From a checkpoint of a small transformer trained on Wikipedia: 8 heads of 64, 6171 steps.
MLP neurons of a small language model. Each row is named by its layer, matrix (gate and up: input weights) and neuron, and shows model dimensions 218-313. Each number is 128 + 32 x the weight over its row's rms, rounded and kept within 0 to 255. Numbers have three digits each. A neuron's up and down rows have the sign that makes its largest values positive.
A block is one neuron, or neurons of one layer that tend to fire together. After each block is what it responds to, as a language model described it from the Wikipedia text at the highest values.

L3.gate300:122101099075152143097121109076137151136097090161136141118169147081122095154109081097126116107185127198132174136129144174128098116127156144159129199130200173194102117115126187119137091137127126086120189131133135101143131114133073112080099198190143085157136061123116138146110169114149112134
L3.up300:118104162154153203139121104133071140071111137133113210116160127079145133090162148120098096155136148164152078150108143125151170172105167123130094139114099193149069137120153096095128111123173164152071165123130118103084171088116108111084107140158180164168105110127097154141108140153149111213
L3.gate301:101170118121132145142173077144182185080056127127112204107090131163092086134096145128098097098140105148127190159130084093144146124164153159190073127125133134134100109103148153097124076110131099119105143101152168092150086081104074121106124125196090112111140099138134133148186081099147112122
L3.up301:164155187142179169082137123129143142131176102166119190152124083048097137163150208140171121153151129100159122102109075171108158194129157136137177117155121128127095138116118088105151107127125088138091164128128120098106114088082139133198084077082135109097119169104031126167195071117068156185
L3.gate323:100123150090113099133195114116144157100101161168077069111125150103170111143142203118154102110132129152124164140161142076117202171132071115180110178116118129172194087114182096116117081119142093178111124081091088155159095118151144089111134108144169139106133153094131111120140094124076085163
L3.up323:091144182144133129125198073200162117086049150170077131107101101136193112157128127099171152105116125133100134140136190097132113168133089120131191160097179043118185148138160153093150091138127105119117081126135153090154092010110124066112129114167112166133062116090112175118183128195144093119
L3.gate376:119154104123156116135128139125115182109115121136070049090128158106115159128166131160165174132059113200068160109151112090171112117110145141170160111085164128169131074111085096113124149127093145095128125104139142137123102100119148181105111216214108177147174093143176126137132119115124093172
L3.up376:092170176159134200149138103124116096176120132121092111112111085138143110115172160088117126080066096140103097137129137139151142141159144168140122134117127148088057168115114093165069087116186188110099117122168200173137092152145107122122136088149128146149117089161106116101130162147100151162
Description: Place and route descriptions. Road-type words and linking words in location, route or layout descriptions, such as Wisconsin Avenue, U.S. Route, overlooked, with, between.

L3.gate32:089139138034170143117116090146122145142162130096149114058080159146131104054201128116135105108134143120124080108111107133150092137081123140108181163136171144104121099172133110114123102136099078056153168116067087134045119077100109199073116156070123172113074106101177126121099099148082109159
L3.up32:111160225153096100139149097165142129115126159179150176142157108202083144121143122187082141158137147168160132116122037127119082149112181116104125213176107164109144093096111142118107166174107180107134141142099081096081123051123172099120177127054160171055121142148088140210088076131159178125
L3.gate120:138132118116142167125167164088107116097049115128123207134117098094122138129115124104185088156122131111135165166146054135114101120107180145081170123129137179146114169152108149121102170110185137115136095087145112115123119130159103168129124108193148170107139124038039085164161178041100095171
L3.up120:117120123141164149129147114133051095096128132139115126107108191190129096132136116136156143151126121143135112126092122123050103111148104188128158142098106139130113085116125105130045183107143147132135127159128166137109167093081083141156149153054135136113150119120136133117127124110160085084
L3.gate201:074115115123157153106195133118032061149122125151142137111106113112153163103161153111143142125118098152051070135106180124088134212086126174128127118152083126144151165104057083176136209116121120082129159129101128039149140089121105146118097044156133089061145124129114109074081129139066171160
L3.up201:137089179113184162117142126113050131104134162082173140146147153213194112093140164119131129143159113159125120113095097162118144185111145198078120127152130107129119093121101133124116184098099142123121192123083094138103125095116107100141096144155096151088121130139146133095132053080063124166
L3.gate395:135099082086136122183160130123115130119143159157111139129107154114087157082096163128164089141118086146112163129121132164122054182111111118066157114104134151112105164191066113106118130116116147085165115140119172156131117197084075106111094099157068123175083084164137169136149138127146139151
L3.up395:103095092113137168127101128113175108107087083116071080109068185147101147177152147170127148090097152123103084123120134104113060089129063138097147128129111102154117134096129139080090171087079161163129065109127131146115111155124130100181091181114131155151117132075171198150128099131135159106
Description: Mid-word subword fragments. Short subword pieces in the middle of long words split into several tokens, after the first piece and before the suffix, e.g. fil-ib-uster, vest-ib-ule, Miss-iss-ippi.

L4.gate120:104112125103121125133126135145129165080113198106050042112093107133133140109160124142120139120190138138110138148128168141171155144122115141088146108081171101069146077148136194124112127105145110148094086075054108120176116135140146080151166120119099148132171172153192144173142133141164086200
L4.up120:119097128147132188188148108113152124106109171095072126115131152068111145145127167100162118135143124132136146150135117114107163135104131156163086112131113119122129134116164129101063136105143125116095113126070148105146091106092105120148085130203115150177075120130129144074168112117177160117
Description: Place-introducing prepositions. Prepositions right before a place name, mostly in, also between, through, throughout, around, plus word pieces inside place names (temple in Malaysia, in Baghdad).

L5.gate5:106145029174116101107162165148083138152142188080105139181105125103162163106124153101089107127159124127122120081131149134076118147112095100151102124143081117107107127114152108186135176131106155115135184095095109094094169121147159143122141155155155141191090162139148076143134151117145156139
L5.up5:146079154173160255057170158104099157095154140137170109148070128107138136133118153132136120113113117160096062101126157120195146139116093092163081117142070165056091130110113127116131130108099106092105171076101138158131124109130150090146083127141181154124128134136140160150139116154156169149
L5.gate98:123162103080137100079099120151082144107070165118177143100152118132120188150148068092127096070083086189106086105089106135136109092145098089171108080097141094092137149125132103108073080142059127108122145148064166105196153145125142109135116133128152138069095107182083156111156044079175145115
L5.up98:158123072146155159166133133086134143163189087080102127153134153080177088150115060099112116164132162175170122173140171156084094093104078128152110183135132127152116125077138136111071137105151090175102092083162166143076154133168145112108084132090129118127176142158139221154170154079210102094
L5.gate182:049129103145085155142174147143182128083148132097097110129116123092129123097111178192217165119154118143125160077105160134093077100125094084153173098154136132108123130138122179188083145131135131107063144157136135160181119134082145108071144149132160148125084113189166136141151108114140160133
L5.up182:058101151140123114104097146120160127116107132082157150148160140079134154087144192088168142117090126115072142086089126124173110089143072203087136160168076129126145152117148098152120176184105194128088118127141144146123115097091186083118181104081113126125184126104141169125103135066126115089
L5.gate204:100095105132152148158086113136125159153167121112155132110135097137133133132122088121121158098084129052132157076132182131078154083167113150135098078117109160172139104090147174151116090100071174160101104099133116095070142142046141080132150158156082126101134105192144141171134202084153172106
L5.up204:099135115121141146122138094171169158085120077096151087159139140109069179105171149149136126112158137140134143136168124096108160116140075172067087112123098038125115127060141051159077126157114166140119122141139097131132087138131113119116116150104119149152096121081147182173094122155158142155
L5.gate213:170148130110112111106157109171177153158137156113147193139084119111135118110144031081143095076119130156120179160117151067083117133146152168065104110172136082178137132119119115118046112143138186160134145164127167117139118147133112156127138114119078194124160176169133149110185159122124110111
L5.up213:119196060124118115154127216144148108121110138142097130091086133123136106150117148109148158115121110105120119130115185102136142126154143161039095125141066109153172078117137138127140155122098111123090160096109144138120166106068109139138149082115153101115127147088126098055161141159126139072
L5.gate269:158147165118100068157160103153189155093092134141084143153201100130125121169129157143144069121135093152148156159066101100139173108162172102217175129112114124099131096169163159100140089125125115145087100119060134129142140179144171114102164124132120116111048133117100139121172088128146112178
L5.up269:149148108189145073090185109095088157129170116128135139069091150086110190084153166108150090122105128160097122130134138128159164056054114099092085162136122077125159117162075199097150124136135129169108098136086158134122147102100158088136127147148151177108167121134123141100070107136121139137
L5.gate310:108175159143097108132123088119121119067161116139125144093120135193079109118089121104153102124159064160079141133154175120165122103122108077119109213138088131048157194103136117109145055135153149095141125093139107084141155182086099162161172147169085087114110127127101121082088178194107097166
L5.up310:138081194117122140177079111146110078136148097140096126128139109166081096085124088148168170190129172090120095168187160143185185122104143072150116156143082146094097116116074102069103117057198115087193103057116088131133145111112179102168116089144125082116133106110148043082144192166091123158
L5.gate330:120080121095125136132139119171119127123133066122152098118156129133128151135079120103132117146138090145161084112150147142154155095100153127183124198091119075073120102134089117150177122136123157110079156136125157100122116195128132110145071098150128156146071091140129133121125103138139120122
L5.up330:106114100146126156149137113128138124039129104098191134142124189097121150169162167166112105131111125159121104036098139106137081150087157094177106147084140153114109133084121143089110100154138115090112098109134124089196095098120155095104114169134113099174144094137074109148066144157131121152
L5.gate342:105107175114120110082125162134078180117079182117088153072068076099106130135137130170132118119176121225106068165106032143106094149104139112149173107109104116088064062151142117123099156111108088152147081100086135125144104190170146138169187104181146153106124096127148152172146106109255107179
L5.up342:101117137195114142157172120121127100106129158085136140089178159114078189124137068168175125143117084160142128147150120107168117108125061092162151171080135128191108138187106111114104137093161120141135109103133145133124105094187153102108120113143171115148135121146132102103113090058151091105
L5.gate381:133125109143092064161086150117137187133122158179141085103083219110126126173120107139144123097120150113112076110110084190079118187156152088151120171175061136116155110167096130129149092124080090145120126077108131123068123103134140069121178105107192024134054151133178114069108129139065139123
L5.up381:125121143143166126116107174153224144167198155029124155129166118098102090097139143091120110137081086113136148162131112115112089084115159149146111123178083112161136136058150143121136118142101115117138138137071120131161131146111119103158115153165115155138098132118108114160093149113184153096
L5.gate395:123124081130144073167155124138126112106148200117115136084174134141070175136148141123090129146135120199146098167104103140103130090164159157139095146125107086141074142209090138133134092106078112114058116187073109145151146127165174125141191120145129119152124140143129113138196165136162104103
L5.up395:112135121132131116128109113157180035125104180156147122124126114156121110148192115105152116065119105142084150218148146127208173143132099077116155146147166080195174097129107136139049118126097167111100139105099130183124065079140122116132173083132136119144087132137157106137098097161134100104
L5.gate398:100104190096164166124061104150174149095166124098156113146128197113139102160108089127113147116144119101166121137174143115130139110091140124150195118139142155125159120095090136118163139137091132109168090120126118087089097141147160111153078148145101123128124169098115123094131160157088139162
L5.up398:105133170161034091113090112160129175073174206124150132115157156125126116137161067109175102139111123109077112124132084150114100130169123117115151165154137125075110164118121084134120196146103123063117111126091118123183156082146128072158139120122139144144156152173069097146184069146138120078
L5.gate427:161080130148142117100091117137173141167184146103106175144104115146099140145125069126121158159106128140136121089135139101174108126141131147146087175142118090109107131144078116158179118133110116090119105114039122120111151097134166123092087097115145115140128116172103142094139141186178162142
L5.up427:091049109099155164149126178124163133059100167176132168058125089116107182096132081062112123083102067143128136147120124083152131083118126157084161168103117139146108096176128122145142032128106110150183162128105196178143097145120113127110124105113106159125086185150113120132203151127138114114
L5.gate433:061132157132172189190161097123112146098118151131084191082124077118120091145070144136143055131132147124110142109103112115130129139136132176141119086092047104151062117165121099176139101163099124152154113116138116098171123101140103136173111073159155057136133116115131150137160135151190172148
L5.up433:081129145134135079179128131128124177125095149124095053147100081152106164151140116111095119124107136154114165142064167160204146144133158116118121091150084132120123154171120166133155145111125162120147151118141100072120120145136130105093120126181107116143180144145164118199181144126149146137
L5.gate485:132171166213176085081110178145190154116143140191106104121101155143084113173138117111174109080135065182101103136138043067083099102166131173090091139167081143124169172135119143187088151164120149106045090172148167126126120089119139121143120120101144101101155222132143100188089118158078136078
L5.up485:125090118115155077153121143121136153234097111126162125136117162135135196073136101133213137120122125121106101147167100123137085073131133124085153132117172107159108123178157130092134072111134130148135172141185136121173103185117105105151129130098122110129125142126215149127120132180110108113
L5.gate499:071105134138163102150119097106155097069084154149153070096131141110091119105122147144117126125141097133074138123073124156194180086146115151157149096162110092130093118134090175110088135120066177141057122159101118083119137183132149140106177114133199187121101144120118137179125102109175120127
L5.up499:166082100150087140181141118152113115136151130099110102084108168122142142214176116140206146170151164164104111126094127080124125125150073063199096142166144146075105074137136159129113141054066071125065156113086107109113115207141153098191174129140165153098085134148169105140135133156181110179
Description: Place names in location phrases. Tokens inside geographic location phrases after a place, such as the comma ending a town name, "in", or directional words like northern or eastern.

L4.gate286:135078120091165132074155147163112125177071122142098118161095158148077135127135136095131110161122118103193154162052118104074139087111126143086149139153107137086125055115124147125153198144055153129175094127134152118124162149149136121153099153093139100103148131169131136146130163128141085106
L4.up286:196099136062079166087106154120156155133153147154126129111169107155095195164110102141136130155135118110134140070094111108153104110060124151126171146134154151085190104203063148144131109091091140134123173124129202133073120113143112206130118145103142162119175106145180138151191148085139140151
Description: Incomplete verb stems. Word-initial or mid-word fragments of verbs and verb-derived nouns awaiting a suffix, such as serv(es), thr(ive), emerg(ence), decre(ases), often after is/was.

L5.gate1:074141157120146154124155164126116080138141115171138138122167134081083159097125142138081104100107116166111191134161093062102115124115101167164127173105119188081093161102152105169067154076059164128098174153173100118139079110125142159132091189131152131160156159140059070085187197075121133147
L5.up1:100218158158200084117127143178096109143128184162095152149106138141100146139154102148135102081104125151083143186136110096154124159144091162139148062108141173082113131118123117112128159114103110114165080162136133076141127129076061141133138101173127058105166186146109156186129137091091127222
L5.gate23:123131162112075115138134110102136070097136136106107152152076198078065158158100133145110091152080060159121158117136121168096140092134121087124175152093174110086119178114221125126172100190137103160127182086106154151139123132171104129165103085138095101118082196155139147135142104092148103125
L5.up23:120155168151081113152133097092143171142196127158104156102142158181132089137141131108159095109104115114110152133121112128168098147067108178133115163134123149120096121114138119084151111093080143070145164125168151137111135145129157162212111140122113162158095162083090112115150144079073158146
L5.gate54:078118143177108163073086109089121150167122157151100115073126146111149115108058085125176110085098099143144071140104091040109121108095143099159179127130104137070150147099132164208153137121168195159156143144080141143109135123109123175179119137162095165117168144119141111122196146073191088145
L5.up54:106101148111142168105027171157113114079121154139151087107115114106107130063188104061145150159179122154132081136155123184134136106131108114201151084081109131101160185167134123091113087152120141121178193112133039139163153118141115123125157190163112103127112129128168131160127142120100126149
L5.gate165:120075169112096138116123077105102139104106171107120124216136091141078080100130125117093110138081168118083186139147154116109126147085136199143133081047114178094126116110189128174083139155115113114124155114124105107183168093186135085122132144105077084147049098072112132106085134124138108138
L5.up165:185140061079137138133151096069101134120124128116154161154075188072155063104110074141149106176150106148098150143061118072148094092082172110111169085110112168146113173129177093156083120097122099120176103119118116117136095098197108134097170148162119178156122133111062163083121120122082093200
L5.gate211:093022220157110134141117117162137130171148127174154137144117058152072118123150114141179122169138091077142131104104023128139090109091134120129225160107136153139179097162151101060142110130163167081162103146085093162131102182121150114093123104120149105142073101092147127108180144178096132088
L5.up211:139110142168224115118108074139159129117138178128174142082089132123104132136093138133107120177141180143179084185164147160170124047103100167148205173159135130073110095136137180120099141127027078106139096147157162155116143117126150171114070106120113051120068107110147096117119099126150152135
L5.gate224:061077128072073152135137096114121076116112115038097132163093184152037106123150181106130108144151163163111087136100087091129075093082120140167148158169142085120078074122110151125121126112130113113160101153141106099148184125090161101137138161106165163138103120160105101205176160170089155094
L5.up224:081111136093150116143163120134136142082072145174082136123111071152117190127148130174124090150122095081139125077131120067116107155141068090090141119132214092130160142134115155157189079141137129139129174163095144142161130167046071202100146111097135088140181144118114123131136091087102139178
L5.gate270:136099090121087097134210107117133105144111104133117084163127102134114110121135105170187079131105079126130140146133121151148139175165192158127205120089152108076049117152103151085164079134157087122125163167144081144156140099090153137161173088138119107104094105111165122164175149159171132160
L5.up270:134092161072128108124152137103100143133124111125166141218108088077133110139089107129136144170130121140125160114137098137176148169138196133145126097100067139105075133162143107091121118155087144162154137141141076152131164145097059086155114143076104096115182097156146058100138162131138089163
L5.gate287:130191152137102161076095115135126097139088171160104096068118103098137072142128144039153136156149156140083091175198071075147034150107061172115086103142121081149141104097153114143169126103045112133147106110094117121098077073057092165123136113127109167161218137146085135174075148031100053149
L5.up287:120123147169136096074126109136105081192184112119074105150175118130174111187079130164148140125170131186143143091086170123148166136123166127157126123124182145129094119183121118125085096151139118048143118075130130142151110138156100109118132099112155142147091098152198154058140107143127103136
L5.gate315:095107185112101156100150141116125187119156158183080178096137120132070148150203132200084129150134103160165169094080154130119144101164123127141174151136143189153127143143116161194176081124123117122163113093137125145097159108148147110146115061132129187086118111174203119111090083093161087134
L5.up315:138135054077129062112150131045101116183092131118060079126148108162091134095165164119120139157099149110092189149104106083108115163164154112144140116125110139173152100141037138149119127123171185108139074110112099168136154128119150091089146154116094173144080085155116103090122214140135141149
L5.gate420:130132167132051168121133180075121108177098118141139121131140155138142099124160095099104141166117110166114114178143136095115134048075129138122186124112175206159105090064164164129176091121103143113121162150202103167139166169108155108139102139164178159091114137101113144059179131135175090149
L5.up420:156150149129169121120098137161083159104135124182114173090143143128136131122071138163156094152114079177107179118099168141142130115110174078160112117151145137122077151176134146128122177104118088109062136122134162067093143178106090167124140187131135081062123161133134134135101153103087162134
L5.gate473:100106079166094094170130155150142096071075121153118151156153119043127113108146127118147098133127143147176140131141161144151159149122133040130145118120124169152088130109129112072107104156151183116169153137122127109130130201101137179067109114102069130177186155120147135072154120121106108099
L5.up473:123169095116132144177125152153102169102122086134052116093107145120102090153155094135117201106152177111137123130143162213122167105088114166152124093152088185094142147117182134120063128102115127159076145137102095145103095114166144136134156050119116094145088131154130112109131157090099042135
L5.gate493:136099178122166105191073130148066103121154131100130118178089119164097116084061134093128116136129148129152121145185034132142134153147122174094165080117110127170148099113178150120117122084066171124108090109126142107118180134145114187119131170155092107097082137137089142087093159108170101130
L5.up493:129088154060127097141132097114109126142130128183078108108159126139105059147122116136134149099170176093150166133128050087156109142111098127089118072125125137115163135184124169124120121108099140136174120144081160142111083150124102150130136145146124130049102147089148146132110140130158154158
L5.gate495:109144119090122072173161111126107109127144132050109138123109114121134084139177091112118092198061133158145142137103122092114132101082120117159113091111145128134127135089116138123109105060130096083151112139122185163064139122114094143102111194117120104155119108178095102120160116062146081130
L5.up495:114120151107146164111105150174131132167142173097126129068131118160190139171084090144077109114115090164129148150074121155112137137098138125151093111153131194134091147111150092145111158163076088170189154153053134095070107133170103118145064117104105150149091155130077148137145049130157175126
L5.gate502:139117142098134101133155116107177120130136098150054126113105180113116071118145158144115155106094131150116121150134172102153169060105161135135141153152117109085102135150145169171044138102176140108087121111080140122172125125113084159074080159077117143131130113092103091103084151154172096145
L5.up502:113195125115161119092151187113118128132131091127079189113132168097122126091108117078106110158124135107082162110124115124159137115114098128126155172099162157122130111140110144059144134102136079151116118125117149105164141168184113146160107095141121152143127179094132103113227178139190141110
L5.gate506:114113154129143148110103122129102111137104081159121181111186202022109076145129124123142106126104140171110169150121166148114134145141173144126153089174160135038077115097102145155174098122092124095166140080093147138170158125142113086111197125118142182164095166114097069136154136104158096133
L5.up506:168117060098046083190144132157111140127176171048115114193148079156155159145102111121131183211112159077113114121136091110125134092072071098177102155160110158152151161137142118172129085141070122123157159167129182154138118131080119146161089135148126104157059090112123173096142117097147133111
L5.gate508:090115122137150076149096125115144130081177089116117133183136121086123120169112067121111122062119177132101082139117074072159086138087143091118124119166085071121150124120139096100172135173140105109137064196171103101124164150159148214122135138137078190099109100115155133152095050162147119121
L5.up508:100130103088173146126110142090126113136113134175091125104119102116161134190112131211184137167097087137122085140105149142136083166148080152129100133106115152119106088122101101153129118161094102135160134101154096142129106125193164103167083122152125146102097069132157154163132107111130149129
Description: Mid-word subword fragments. Short word-piece fragments inside long words, after the first piece and before the ending, such as dil-ig-ently, cor-rug-ated, anec-dotes, memor-abil-ia.